config = dict(
    num_attention_heads=8,
    num_key_value_heads=8,
    norm_eps=1e-06,
    rope_theta=10000.0,
    attn_scale=0.177,
    tie_word_embeddings=False,
    init_std_qkv=0.0268,
    init_std_up=0.0268,
    init_std_down=0.00372,
    learning_rate=0.00178,
    schedule='wsd',
    decay_fraction=0.941,
    batch_tokens=[32768, 65536, 98304],
)
MLP neurons of a small language model. Each row is named by its layer, matrix (down: output weights) and neuron, and shows model dimensions 160-255. Each number is 200 + 40 x the weight over its row's rms, rounded and kept within 0 to 999. A neuron's up and down rows have the sign that makes its largest values positive.
After each neuron's rows, "fires before" lists the tokens most often just after its 100 highest values on Wikipedia text that the model never trained on.

L3.down277,212,153,174,249,181,192,202,142,248,95,148,251,241,235,189,231,246,163,204,189,203,175,110,205,215,266,172,192,246,238,151,190,172,246,184,228,208,229,215,182,227,176,173,161,217,240,157,228,185,119,195,224,133,154,162,236,240,243,136,243,208,215,151,151,251,261,214,184,240,194,187,200,239,258,197,158,176,209,216,160,221,207,280,226,205,189,111,158,180,199,215,319,259,119,107,255
fires before: "\n", "\n\n"

L10.down414,148,222,169,195,145,211,222,161,180,149,243,184,203,170,138,191,212,191,150,165,226,233,146,209,261,282,155,175,232,194,169,172,159,194,178,219,232,191,155,137,87,197,221,173,168,222,249,175,226,186,171,278,191,110,125,279,185,255,172,209,201,190,230,213,222,236,162,201,225,197,155,259,181,201,172,212,204,150,168,175,215,207,167,218,170,237,235,195,159,256,231,162,131,228,218,148
fires before: "\n", "\n\n", "-", "er ", "ly "

L3.down379,198,211,212,213,222,243,273,169,217,212,167,181,193,190,236,150,172,118,121,209,141,152,176,252,164,221,192,227,144,184,169,81,208,211,156,76,294,183,110,176,197,230,113,212,200,203,211,195,227,134,198,272,225,123,150,197,216,131,204,140,205,120,182,148,243,207,168,251,225,182,196,179,228,214,218,239,183,163,209,202,197,207,169,163,208,187,240,192,211,184,211,255,243,239,220,242
fires before: "% ", "|", "| ", ") ", "%"

L5.down62,268,219,227,249,257,172,217,229,209,188,280,246,224,209,241,208,235,246,192,156,227,267,246,148,158,159,223,217,196,179,187,180,190,245,153,176,181,248,221,157,241,177,247,109,235,133,234,166,181,257,224,245,257,98,188,184,214,165,171,291,212,132,222,148,180,232,234,208,217,188,155,210,195,189,184,192,174,234,226,221,248,190,176,210,242,197,242,250,167,208,255,121,175,237,185,204
fires before: " ", "0 ", "— ", "201", "1 ", "202"

L8.down37,178,184,138,155,191,147,161,138,138,162,234,230,264,183,267,225,267,174,100,178,298,164,254,211,232,173,263,166,192,272,299,135,206,180,211,150,188,247,278,172,262,180,240,204,173,200,256,116,207,216,186,236,238,156,213,228,253,201,231,240,235,311,226,287,211,269,135,186,265,236,240,237,210,175,183,208,218,224,241,173,156,143,182,198,250,188,191,233,236,204,213,212,201,207,232,230
fires before: "of "

L10.down28,207,193,188,236,215,196,206,204,184,186,208,230,202,200,188,223,202,212,211,171,193,234,223,260,208,171,211,185,200,215,195,211,211,253,199,193,158,194,227,188,251,199,198,217,201,204,181,253,221,215,215,197,183,194,137,178,234,196,198,206,208,182,228,217,220,187,444,211,236,193,184,231,220,220,221,250,490,222,236,214,206,204,175,208,216,177,205,239,190,218,217,180,187,221,74,246
fires before: "==", "In ", "The ", "== ", "=== ", "B"

L6.down75,182,225,219,69,224,287,186,196,201,196,236,187,153,175,202,255,166,158,277,269,182,233,248,199,228,139,228,315,254,215,224,182,218,240,99,218,222,139,194,238,152,211,221,217,256,210,247,158,165,253,152,220,186,159,203,273,179,186,163,228,181,189,216,296,159,180,170,189,212,116,163,182,191,148,135,190,189,179,176,184,240,235,213,251,211,208,193,203,252,206,226,148,191,217,195,296
fires before: " ", "Total ", "ort", "Maj", "Tur"

L8.down449,224,218,216,203,254,199,204,215,207,238,74,199,232,228,175,183,140,249,172,258,152,274,236,168,201,207,150,189,161,257,219,195,192,201,217,246,185,263,196,161,210,197,256,251,212,215,155,203,183,186,200,264,211,172,200,286,279,192,186,223,206,144,189,187,267,208,248,224,116,268,254,208,137,213,229,211,196,230,250,162,74,217,229,195,239,259,192,197,211,198,223,214,193,197,219,179
fires before: "\n\n", "\n", "to "

L8.down123,169,170,167,187,151,179,156,250,172,190,221,177,207,156,172,193,186,224,166,194,148,213,178,240,205,186,182,180,172,211,231,294,178,197,214,224,174,286,259,203,211,192,216,145,140,138,211,199,156,246,253,211,168,176,254,230,209,156,276,212,181,226,183,160,277,189,110,201,166,182,174,177,184,144,145,171,222,202,193,150,221,159,164,159,244,147,218,219,182,217,181,177,229,153,235,171
fires before: "\n", "\n\n", "s", "ow"

L3.down453,229,179,217,198,173,198,162,139,112,181,147,177,185,152,133,210,161,196,237,191,197,264,161,278,97,247,178,189,160,275,205,196,198,200,183,280,283,179,205,208,285,210,253,276,191,220,167,206,196,201,201,214,182,197,207,93,243,166,233,168,197,151,236,158,202,122,171,262,265,178,235,250,153,241,221,171,237,267,135,238,240,223,191,195,212,242,183,236,265,231,204,145,222,154,214,257
fires before: "| ", "t", "s", "ting ", "h"

L5.down119,212,258,245,171,171,153,200,234,206,210,236,198,134,218,186,233,171,201,255,184,144,183,200,222,193,173,123,188,241,269,164,167,200,154,256,217,164,130,125,156,178,214,159,225,243,268,230,231,187,203,172,223,249,183,225,191,164,161,171,228,183,230,216,124,248,227,190,175,162,152,274,190,147,178,176,105,229,135,185,140,217,225,99,196,234,254,235,175,240,179,185,191,213,149,226,222
fires before: "\n", "\n\n"

L3.down420,218,175,191,101,202,201,121,215,235,158,154,196,248,209,199,213,226,135,257,242,107,228,199,162,191,256,243,239,244,167,150,152,199,167,193,168,194,192,103,194,152,113,206,253,171,220,208,286,307,148,175,208,200,168,202,255,265,194,239,191,192,242,220,253,253,243,194,178,226,217,129,203,203,212,181,205,227,209,138,225,233,184,179,214,227,265,194,202,216,199,192,196,181,227,142,186
fires before: "\n", "\n\n"

L3.down264,267,183,215,187,203,176,165,212,200,248,203,244,215,249,223,182,196,182,222,182,174,229,86,111,245,168,212,191,250,176,127,187,204,208,262,181,231,240,199,170,236,163,184,204,250,191,191,184,191,195,233,197,217,215,168,194,192,233,164,197,201,244,195,194,241,173,174,217,192,171,187,208,213,233,199,218,221,223,205,183,214,192,225,176,213,190,208,193,258,175,145,408,217,200,114,250
fires before: "\n\n", "\n", ", ", " ", "z "

L5.down509,203,227,211,112,214,200,192,201,175,282,235,225,193,280,194,156,175,144,224,257,228,148,201,198,197,161,235,213,202,120,191,178,222,276,213,156,260,118,132,177,296,196,196,148,201,229,171,241,147,169,189,148,217,200,170,200,245,193,218,153,166,272,169,180,163,184,196,135,234,186,172,187,122,172,217,301,213,192,220,254,155,255,160,165,194,275,162,193,228,245,189,202,211,191,201,207
fires before: "| ", "Ro", "==", "===", "- ", "== "

L3.down217,266,161,167,177,233,240,185,175,214,204,235,186,212,235,240,183,239,154,202,254,193,164,124,171,242,177,215,174,183,195,148,195,196,183,178,203,214,235,146,200,255,147,224,169,249,190,204,195,198,199,178,178,223,208,197,220,180,258,179,206,205,226,113,204,195,168,200,229,186,180,204,201,261,194,216,262,207,214,190,204,208,233,179,185,200,228,217,213,246,200,194,437,201,208,169,180
fires before: ", ", ")", ". ", "–", ")."

L10.down189,269,219,150,157,202,217,226,227,208,160,214,195,161,238,209,182,198,150,202,89,190,215,208,160,235,145,184,175,134,232,212,202,244,221,207,151,201,188,202,225,332,182,228,120,193,193,214,221,208,191,183,283,183,161,192,196,194,253,171,178,215,161,202,206,219,146,94,193,225,172,176,208,177,252,157,223,216,191,171,134,222,241,205,186,246,187,129,215,204,258,182,257,209,227,220,244
fires before: "| ", ". ", "–", ": "

L8.down392,178,164,253,188,214,254,199,172,147,275,214,249,167,173,128,232,210,151,170,258,240,200,238,215,192,147,183,232,211,246,200,120,178,251,196,153,192,196,154,238,200,194,221,215,168,132,254,191,187,181,165,276,223,134,192,202,203,207,203,152,192,218,256,100,220,182,116,166,183,222,238,217,205,280,163,239,179,222,182,153,171,200,169,156,156,217,184,188,172,128,211,208,182,203,184,225
fires before: "==", "== ", "The ", "===", "In "

L6.down111,219,177,207,219,246,219,247,274,189,132,171,217,188,160,245,206,155,190,275,228,233,219,216,197,224,123,170,222,177,176,200,214,138,218,128,216,267,205,188,208,202,178,188,221,213,220,169,172,198,273,181,151,194,178,231,212,226,252,228,196,186,141,198,250,249,172,229,222,225,200,219,102,254,154,147,190,210,218,136,196,179,277,187,219,161,210,214,153,206,276,212,199,277,248,193,199
fires before: " ", "Total ", "in ", "of ", "Tur"

L8.down102,253,247,146,212,215,271,210,139,210,277,136,132,231,237,166,174,212,243,197,189,217,237,257,246,186,174,185,189,209,254,224,201,161,258,162,163,167,265,189,211,217,187,195,264,156,209,199,206,175,255,275,220,208,219,166,272,263,158,221,256,266,167,208,272,173,188,203,244,163,240,234,220,179,223,201,237,191,184,210,179,174,209,241,227,174,160,172,171,182,148,219,212,206,211,257,174
fires before: "\n", "\n\n", " "

L9.down284,205,171,246,167,214,192,219,203,252,249,209,225,205,230,118,246,240,227,196,139,146,121,239,222,120,193,203,183,150,186,192,127,165,258,208,205,228,226,246,199,268,248,177,214,219,238,223,226,216,193,222,174,192,220,221,218,189,187,244,241,259,182,228,211,199,184,174,171,237,198,218,172,186,253,168,155,195,207,162,104,218,195,251,199,199,177,148,190,161,165,208,182,241,265,313,243
fires before: "\n", "\n\n"

L5.down42,240,187,209,229,220,146,135,180,185,134,225,212,135,204,205,203,143,210,201,212,151,111,239,193,173,232,165,217,159,197,241,156,181,186,222,180,167,199,197,236,142,190,191,231,244,244,251,224,193,329,181,208,160,214,290,68,218,165,169,212,165,199,219,171,64,205,191,253,165,186,221,219,142,184,272,148,240,166,121,212,168,150,174,220,228,181,189,220,226,170,209,217,189,221,229,192
fires before: "\n", "\n\n"

L3.down434,215,101,177,194,208,153,171,174,244,135,257,171,188,144,246,187,130,277,191,190,177,211,188,241,173,154,140,241,160,187,207,161,187,128,173,210,270,206,187,255,167,232,206,218,169,175,213,175,192,182,209,128,211,223,208,174,219,162,226,138,180,222,259,205,178,236,192,224,239,145,225,236,182,242,217,129,197,254,149,198,179,139,233,256,267,122,217,227,226,284,172,202,217,183,217,192
fires before: "\n", "\n\n", ", ", "9", "), ", "–"

L5.down510,208,224,191,138,211,240,150,248,206,141,165,156,211,222,159,185,228,132,227,136,152,215,156,94,266,111,259,214,164,216,184,227,201,213,165,231,157,219,188,225,225,149,280,153,238,245,232,242,163,218,186,181,230,248,201,143,128,204,208,141,266,208,166,205,215,231,126,191,201,167,183,187,259,176,191,225,200,119,204,186,194,233,191,252,200,231,185,241,239,167,125,220,187,227,219,168
fires before: "| ", "|", ". ", "; ", ", "

L3.down283,213,172,174,153,209,237,219,175,204,233,169,196,185,197,192,154,200,186,222,160,178,220,208,268,169,240,187,201,147,275,233,141,160,203,183,256,211,181,153,187,218,191,220,233,244,185,230,298,179,212,212,210,250,148,157,163,153,211,124,158,205,153,195,225,209,152,159,273,260,181,265,186,173,205,231,227,127,223,211,176,215,290,212,170,149,219,282,191,147,163,204,173,210,278,235,134
fires before: "| ", "el ", "ound ", "a", "ing "

L9.down41,182,182,207,115,169,178,212,153,91,208,152,117,269,204,140,200,232,173,217,191,201,184,235,167,160,213,187,196,224,211,122,121,192,244,165,175,126,211,219,178,223,126,243,278,193,279,167,222,268,174,217,236,166,201,186,147,170,208,204,251,230,246,192,161,255,190,218,200,160,198,258,215,219,213,259,204,201,205,191,207,170,229,198,140,169,199,252,192,245,129,176,115,184,175,250,213
fires before: "| ", "h", "sident ", "sid", "d", " "

L8.down490,179,217,108,168,207,209,214,168,221,200,206,223,228,141,180,206,241,122,165,257,192,210,272,212,191,254,205,191,170,204,239,166,199,166,270,171,228,172,207,215,224,211,105,178,173,152,211,234,194,219,216,176,192,231,205,240,269,227,218,175,209,163,210,155,238,118,157,179,163,189,199,189,197,211,236,256,185,255,199,192,172,200,124,148,288,145,192,249,207,134,181,111,236,245,187,224
fires before: "\n\n", "the ", "\n"

L8.down189,185,206,195,213,251,217,261,138,158,249,143,138,253,256,235,259,182,281,141,219,182,158,235,239,112,203,196,170,159,252,181,103,175,220,243,196,132,187,170,110,149,247,227,171,222,190,208,184,122,304,167,236,244,68,175,242,173,212,250,269,272,212,176,217,197,216,131,245,236,201,219,172,181,147,175,168,168,268,237,129,185,222,180,187,243,217,132,203,194,162,148,197,230,167,242,201
fires before: "\n", "be ", "\n\n", "have "

L8.down440,151,248,146,138,200,170,126,208,199,272,200,90,198,208,245,112,205,173,226,182,203,179,153,164,246,187,212,224,191,160,153,146,140,184,203,240,219,175,159,154,150,220,219,149,156,148,108,197,140,216,265,188,233,301,219,205,209,199,253,254,160,230,169,187,206,187,190,191,125,244,177,204,220,230,169,146,161,204,199,209,160,172,148,168,217,160,203,225,185,198,172,107,217,206,154,222
fires before: "| "

L3.down169,258,195,212,175,221,207,206,201,192,199,204,200,201,246,193,204,201,186,197,198,198,202,149,160,263,176,188,194,199,204,209,209,196,196,202,200,199,205,158,200,193,179,206,201,239,201,199,191,198,192,199,181,209,208,208,206,187,226,196,196,197,220,186,207,204,184,190,201,177,204,205,204,253,196,186,239,173,199,198,193,200,202,199,203,198,195,211,199,300,196,200,532,198,200,116,204
fires before: "\n", "\n\n"

L8.down200,144,205,189,192,229,187,183,173,173,223,245,169,160,212,205,204,223,274,213,197,189,196,157,213,206,166,198,172,200,123,250,146,197,167,196,168,198,180,180,279,214,226,173,144,125,237,193,170,255,213,305,240,208,161,199,209,222,124,189,217,195,276,199,267,211,192,161,146,176,237,187,88,291,184,210,214,237,213,243,200,172,188,121,140,195,202,237,213,137,206,184,88,208,212,154,237
fires before: "==", "\n", "of ", "and ", "ations ", "| "

L8.down352,213,178,174,198,237,208,246,196,145,249,170,217,207,183,242,230,165,182,234,209,225,246,228,160,196,259,201,222,211,312,220,170,213,224,208,223,191,193,149,175,162,203,211,206,145,175,212,194,197,243,206,215,188,213,248,223,230,179,215,202,147,141,266,146,194,212,212,238,169,196,205,151,201,218,241,221,242,241,206,176,122,235,187,189,255,219,181,132,206,179,171,198,249,236,160,176
fires before: "He ", "She ", "In ", "=="

L6.down491,224,263,150,256,175,178,191,140,173,243,273,218,224,199,238,235,219,226,236,136,232,185,149,246,225,177,295,239,175,226,138,228,271,216,163,150,297,179,170,180,266,210,319,201,149,294,207,180,212,196,218,138,157,246,133,272,184,211,160,207,161,232,250,231,151,257,226,99,172,203,185,165,276,241,259,224,189,219,238,162,253,238,179,248,175,160,208,187,178,170,207,269,152,249,127,190
fires before: "| ", "|---|---|---|---", "===", "==", "=== ", "== "

L6.down302,221,156,159,157,208,170,193,226,225,257,233,193,185,165,171,174,285,179,239,131,275,157,232,254,207,245,148,209,215,180,226,227,174,226,270,242,164,262,256,174,260,236,166,213,238,192,200,247,173,205,152,251,165,162,119,208,171,181,252,214,250,185,195,216,168,118,252,165,162,193,239,246,200,216,181,187,187,240,244,224,273,182,227,178,241,197,274,134,162,209,197,185,233,116,185,244
fires before: "in ", "to ", "on ", "es ", "at ", "as "

L3.down305,249,203,220,184,215,216,187,191,204,203,203,188,217,250,206,198,204,184,200,193,201,187,127,140,264,166,190,192,190,194,182,209,215,209,228,186,208,219,161,207,195,178,201,203,232,204,197,206,200,194,193,195,216,185,192,224,184,233,208,200,213,217,174,198,217,186,192,199,199,216,198,195,236,200,201,251,184,218,196,193,207,209,192,180,206,215,185,222,284,198,204,510,200,198,135,207
fires before: ", ", "–", ") ", ".", ". ", "N "

L8.down330,201,170,203,182,158,252,201,234,228,256,193,245,269,159,201,221,242,204,139,154,270,276,209,260,171,132,254,262,160,211,231,181,170,222,237,139,229,198,240,159,221,225,235,146,212,190,182,162,211,233,152,115,230,201,185,203,257,135,155,212,175,148,176,171,148,262,118,242,237,176,225,206,196,164,100,288,222,179,268,178,261,181,220,149,202,176,187,174,141,284,251,209,224,131,232,290
fires before: "of ", "| "

L9.down396,210,231,191,207,199,204,197,204,189,241,192,241,276,289,152,235,239,234,241,202,182,236,155,210,211,167,182,170,191,196,194,183,204,218,183,258,195,97,207,140,210,218,227,168,212,249,225,233,192,238,259,142,214,245,200,235,193,121,259,182,207,210,172,218,203,179,153,170,179,203,213,200,206,203,218,121,165,213,207,184,257,203,202,192,195,182,219,242,234,200,178,140,160,190,299,266
fires before: "of ", "in ", "ies ", "for ", "(", "| "

L3.down16,193,233,182,143,182,233,243,224,192,182,240,222,236,231,210,199,170,93,136,180,224,207,180,144,210,257,223,250,152,125,171,228,254,187,237,137,187,200,194,147,180,162,263,174,281,211,174,201,183,136,169,160,250,147,188,253,191,206,156,149,210,254,213,193,214,228,203,235,134,230,211,262,186,118,163,162,219,189,146,202,212,203,200,215,174,171,171,207,155,213,214,193,240,124,177,202
fires before: "\n", "\n\n", "in"

L5.down189,125,201,187,207,236,177,217,241,213,135,266,197,218,219,189,218,190,227,212,174,195,181,232,162,60,231,175,214,228,205,185,142,184,241,193,191,216,215,249,230,202,152,288,169,176,213,231,266,272,280,165,205,195,218,224,219,226,148,163,178,156,206,215,215,196,184,205,204,175,180,205,186,182,249,197,128,225,197,129,218,156,128,247,194,215,178,145,208,128,150,136,303,217,153,218,186
fires before: "\n", "\n\n"

L6.down43,159,234,235,201,256,163,179,209,228,220,220,247,152,251,209,154,269,193,220,236,219,153,223,149,147,160,237,196,158,194,198,183,163,239,214,264,244,192,165,233,200,150,204,110,240,260,237,196,247,207,191,209,196,196,222,227,170,179,224,216,187,251,200,202,130,164,242,165,147,282,194,198,121,135,145,262,226,286,128,238,220,245,216,230,213,252,300,191,195,216,193,280,233,153,166,197
fires before: "- ", "′"

L5.down260,190,203,180,208,240,180,189,223,202,214,242,167,169,214,211,243,257,245,199,196,195,186,214,160,155,174,161,160,124,222,188,178,211,136,170,234,177,185,268,249,209,136,173,217,181,193,268,207,155,172,227,212,202,219,220,220,187,191,137,208,242,215,181,195,165,227,278,219,190,270,191,186,259,147,244,244,277,175,246,201,221,227,216,154,254,214,164,180,218,181,185,307,205,213,93,159
fires before: ", ", "\n", ".", ". ", "–", "s"

L3.down443,251,200,185,164,217,182,197,206,174,209,196,203,205,243,205,200,205,186,189,186,233,196,145,116,255,183,180,188,197,189,204,211,200,192,212,187,208,212,162,201,198,205,195,204,206,189,203,197,194,192,199,190,202,194,211,210,192,232,198,208,196,219,159,195,200,178,215,201,184,193,204,196,228,184,177,250,200,191,193,202,196,199,207,182,207,204,214,204,274,213,190,515,219,203,134,195
fires before: "\n", "\n\n"

L8.down315,203,239,253,271,195,217,177,196,252,253,185,187,191,219,221,272,173,185,164,150,127,155,236,174,125,194,198,183,221,176,202,200,192,250,209,223,146,149,147,182,169,191,178,157,221,187,166,250,181,145,225,168,224,130,303,220,221,230,197,205,238,200,199,196,170,251,196,88,208,202,209,117,162,143,101,267,149,220,199,240,232,143,197,167,245,224,167,227,194,195,259,146,242,152,244,184
fires before: "\n", "\n\n"

L5.down488,32,212,158,188,268,194,157,195,236,180,225,126,176,182,228,213,253,189,206,209,193,148,254,74,210,284,243,210,180,213,122,178,186,204,154,165,217,153,250,182,209,179,225,227,169,160,165,147,214,224,182,252,180,179,151,182,198,202,169,184,92,157,190,260,265,187,259,233,180,186,221,189,187,256,163,300,255,232,181,194,215,136,207,153,205,161,198,149,160,222,142,257,188,179,198,284
fires before: "0", "201", "200", ". ", "9"

L6.down414,77,234,149,232,231,240,230,203,186,264,273,192,215,201,154,255,289,126,240,238,244,174,225,224,203,213,208,135,139,157,241,186,231,212,154,114,188,172,233,202,215,146,130,201,206,155,207,174,253,248,233,255,213,93,74,242,273,195,209,226,180,226,244,195,264,178,218,233,208,181,245,214,214,176,178,187,243,208,217,206,168,229,251,205,265,197,226,145,189,219,169,218,189,190,135,171
fires before: "==", "The ", "== ", "===", "In "

L5.down25,168,264,129,237,222,211,175,124,109,208,227,127,234,177,229,170,254,178,246,187,233,169,211,162,163,176,162,177,242,168,174,204,202,208,250,227,189,203,142,256,251,250,187,171,219,218,114,219,200,229,242,170,167,210,195,171,155,224,227,229,168,153,204,195,193,181,205,186,186,200,170,185,180,204,139,285,189,145,199,251,141,208,215,140,275,159,86,181,189,204,175,175,203,180,186,185
fires before: "| ", "|---|---|---|---"

L6.down159,139,220,205,270,207,229,212,195,189,197,237,178,202,209,271,253,222,181,258,163,106,169,147,132,183,225,187,244,125,155,104,175,219,214,174,189,187,254,214,148,130,194,189,219,166,191,216,196,187,222,202,229,245,184,182,167,176,164,186,184,182,199,170,250,233,202,171,287,196,174,189,171,121,191,135,167,175,218,254,225,220,195,209,188,233,238,184,143,158,159,151,140,177,206,166,137
fires before: ", ", "s", "0", "th ", "s ", ". "

L3.down494,213,210,199,225,222,177,256,213,180,187,157,184,267,215,169,204,172,134,217,182,211,218,183,252,173,186,89,190,244,209,170,152,148,212,163,172,178,216,188,235,150,219,172,249,206,250,174,159,189,185,225,213,284,128,212,224,231,260,249,188,211,249,235,200,173,141,199,255,241,254,244,213,228,185,152,198,162,175,211,133,141,201,189,211,253,229,214,206,165,150,169,200,264,188,211,243
fires before: "% ", ") ", "6 ", "0 ", "8", "} "

L8.down365,186,164,258,148,181,219,217,255,214,169,181,206,169,183,113,173,227,158,188,194,198,241,192,209,196,290,167,162,235,179,179,184,220,249,201,227,196,189,149,224,204,179,230,151,218,125,171,240,208,204,232,129,218,203,161,163,178,205,199,154,190,259,230,94,248,206,264,165,150,150,247,166,212,235,143,205,194,186,247,171,171,199,241,148,211,215,279,113,230,189,273,215,232,216,151,154
fires before: ") ", "\n\n", "), ", ")", ", ", "S"

L5.down85,219,252,196,184,233,204,178,237,194,235,157,180,165,214,280,112,235,169,241,128,250,155,275,303,224,217,242,237,295,146,157,172,210,181,133,212,215,285,174,217,278,174,185,230,191,226,201,151,228,168,123,212,220,205,156,197,217,229,225,267,231,243,144,207,128,139,259,170,226,186,232,202,205,213,210,163,272,160,244,204,250,140,172,199,196,241,167,201,196,224,214,189,264,221,184,136
fires before: "| ", ",", ".", ". ", "the "

L6.down340,182,220,189,207,317,278,181,211,149,227,216,122,182,160,155,140,234,182,292,176,179,263,213,180,225,168,157,262,199,203,201,167,198,199,275,222,250,217,167,232,285,192,177,124,168,162,179,172,239,218,213,265,250,233,304,200,190,210,188,276,194,184,222,178,190,112,177,312,218,172,232,222,209,144,128,197,177,205,196,265,178,202,151,227,170,134,251,167,241,155,227,150,210,184,207,110
fires before: "| ", "–", ". ", "ing ", ": "

L8.down395,214,233,247,189,139,225,209,179,180,245,186,195,189,289,253,205,200,189,179,183,175,151,127,173,253,227,140,270,192,208,215,225,174,129,223,222,199,183,185,233,216,197,194,158,270,176,186,234,239,229,199,239,190,195,258,179,243,148,229,184,178,231,234,269,246,167,232,196,183,173,162,206,183,276,177,227,207,221,188,206,223,153,239,151,191,243,190,216,244,101,158,256,220,162,192,154
fires before: "as ", ", ", ": ", ")", "z ", "-"

L10.down306,226,181,187,229,225,290,210,216,196,244,190,156,192,166,146,217,108,223,177,229,189,248,265,203,224,133,122,270,210,205,128,125,163,193,155,210,205,205,286,197,207,151,200,239,235,213,162,249,198,155,192,270,203,178,124,175,206,169,195,196,222,204,220,179,216,214,186,143,212,204,115,134,220,230,149,218,254,189,264,246,149,196,197,316,167,173,269,269,211,199,269,261,148,222,217,151
fires before: "\n\n", "ball ", "er", "\n"

L6.down372,214,238,219,252,206,219,135,203,269,183,253,205,143,245,215,194,216,175,247,147,239,180,128,182,197,169,246,200,238,173,145,208,241,148,154,198,173,151,184,177,204,277,206,181,295,155,160,168,226,207,185,191,148,139,105,225,171,256,222,191,119,161,213,168,165,208,155,211,147,170,183,165,265,242,183,267,247,183,250,169,205,201,190,294,168,207,191,249,233,254,228,117,178,209,172,158
fires before: "\n", "\n\n", "| ", "in "

L5.down448,137,266,199,119,232,244,154,158,241,224,190,192,217,268,170,191,200,162,201,181,237,214,266,204,215,222,222,164,163,151,172,107,200,234,287,184,255,197,208,180,165,124,198,133,209,189,238,210,152,222,218,151,179,224,171,229,176,191,259,241,304,161,215,172,212,219,275,196,147,197,220,136,224,225,180,151,137,157,217,200,203,202,112,215,158,233,131,160,210,127,260,245,168,177,241,250
fires before: ", ", "ed ", ". ", ".", ") ", "iz"

L8.down183,185,197,256,217,215,222,186,161,155,202,198,166,239,244,294,174,235,222,221,209,164,232,260,160,197,170,269,222,244,194,168,247,257,210,249,188,169,191,198,172,156,299,199,246,216,251,212,211,219,136,234,193,268,246,179,189,233,210,264,57,170,178,254,246,200,164,256,188,192,161,199,168,163,207,170,79,167,256,216,203,263,184,143,100,171,166,241,216,237,181,219,232,217,200,199,216
fires before: "(", "as ", "– ", "- ", "| ", "& "

L5.down41,167,137,184,210,252,203,186,182,197,224,203,238,298,125,191,243,233,246,206,123,222,197,192,297,136,194,169,150,197,206,175,115,182,241,243,208,204,169,245,218,255,188,157,196,281,190,134,285,220,256,220,270,170,229,119,252,224,177,265,229,223,144,133,192,175,168,160,204,219,185,296,227,221,212,232,179,155,190,172,173,168,190,210,238,182,203,218,151,147,226,221,144,193,179,183,155
fires before: "in ", "at ", "on "

L5.down195,188,269,137,167,211,179,230,171,236,134,173,161,196,204,260,273,188,125,208,184,202,184,195,265,201,248,221,161,219,143,135,169,242,215,198,157,196,227,189,147,151,168,187,132,148,227,298,182,156,157,212,252,103,161,182,188,213,205,255,230,247,168,205,194,106,243,197,244,276,216,306,269,224,158,229,185,229,205,219,126,172,180,169,212,194,189,128,220,175,240,203,197,197,189,216,131
fires before: "| ", "of ", "and ", "in ", "by "

L8.down511,201,211,185,266,272,228,160,234,227,180,235,221,133,178,203,192,274,223,221,241,272,161,181,184,201,167,241,183,167,212,234,253,242,204,275,254,227,97,174,250,167,189,172,129,207,304,174,211,206,170,134,233,250,298,227,162,290,244,239,139,160,234,187,178,213,178,255,191,243,216,119,210,150,230,161,226,240,240,240,221,222,199,227,161,182,156,207,261,282,260,179,171,185,215,214,153
fires before: "| ", "==", "=== ", "== ", "===", "- "

L6.down118,217,276,161,163,199,176,130,216,204,236,197,148,201,201,170,206,169,147,223,148,159,203,275,181,231,160,175,216,265,191,222,179,137,141,238,229,196,205,173,204,191,213,214,242,197,221,190,173,182,193,280,188,180,216,159,201,184,262,306,188,231,206,252,191,175,123,160,188,263,251,215,237,138,238,186,183,213,188,149,243,235,121,202,190,202,173,204,231,289,174,148,162,183,227,191,158
fires before: "| ", ".", "h", "km"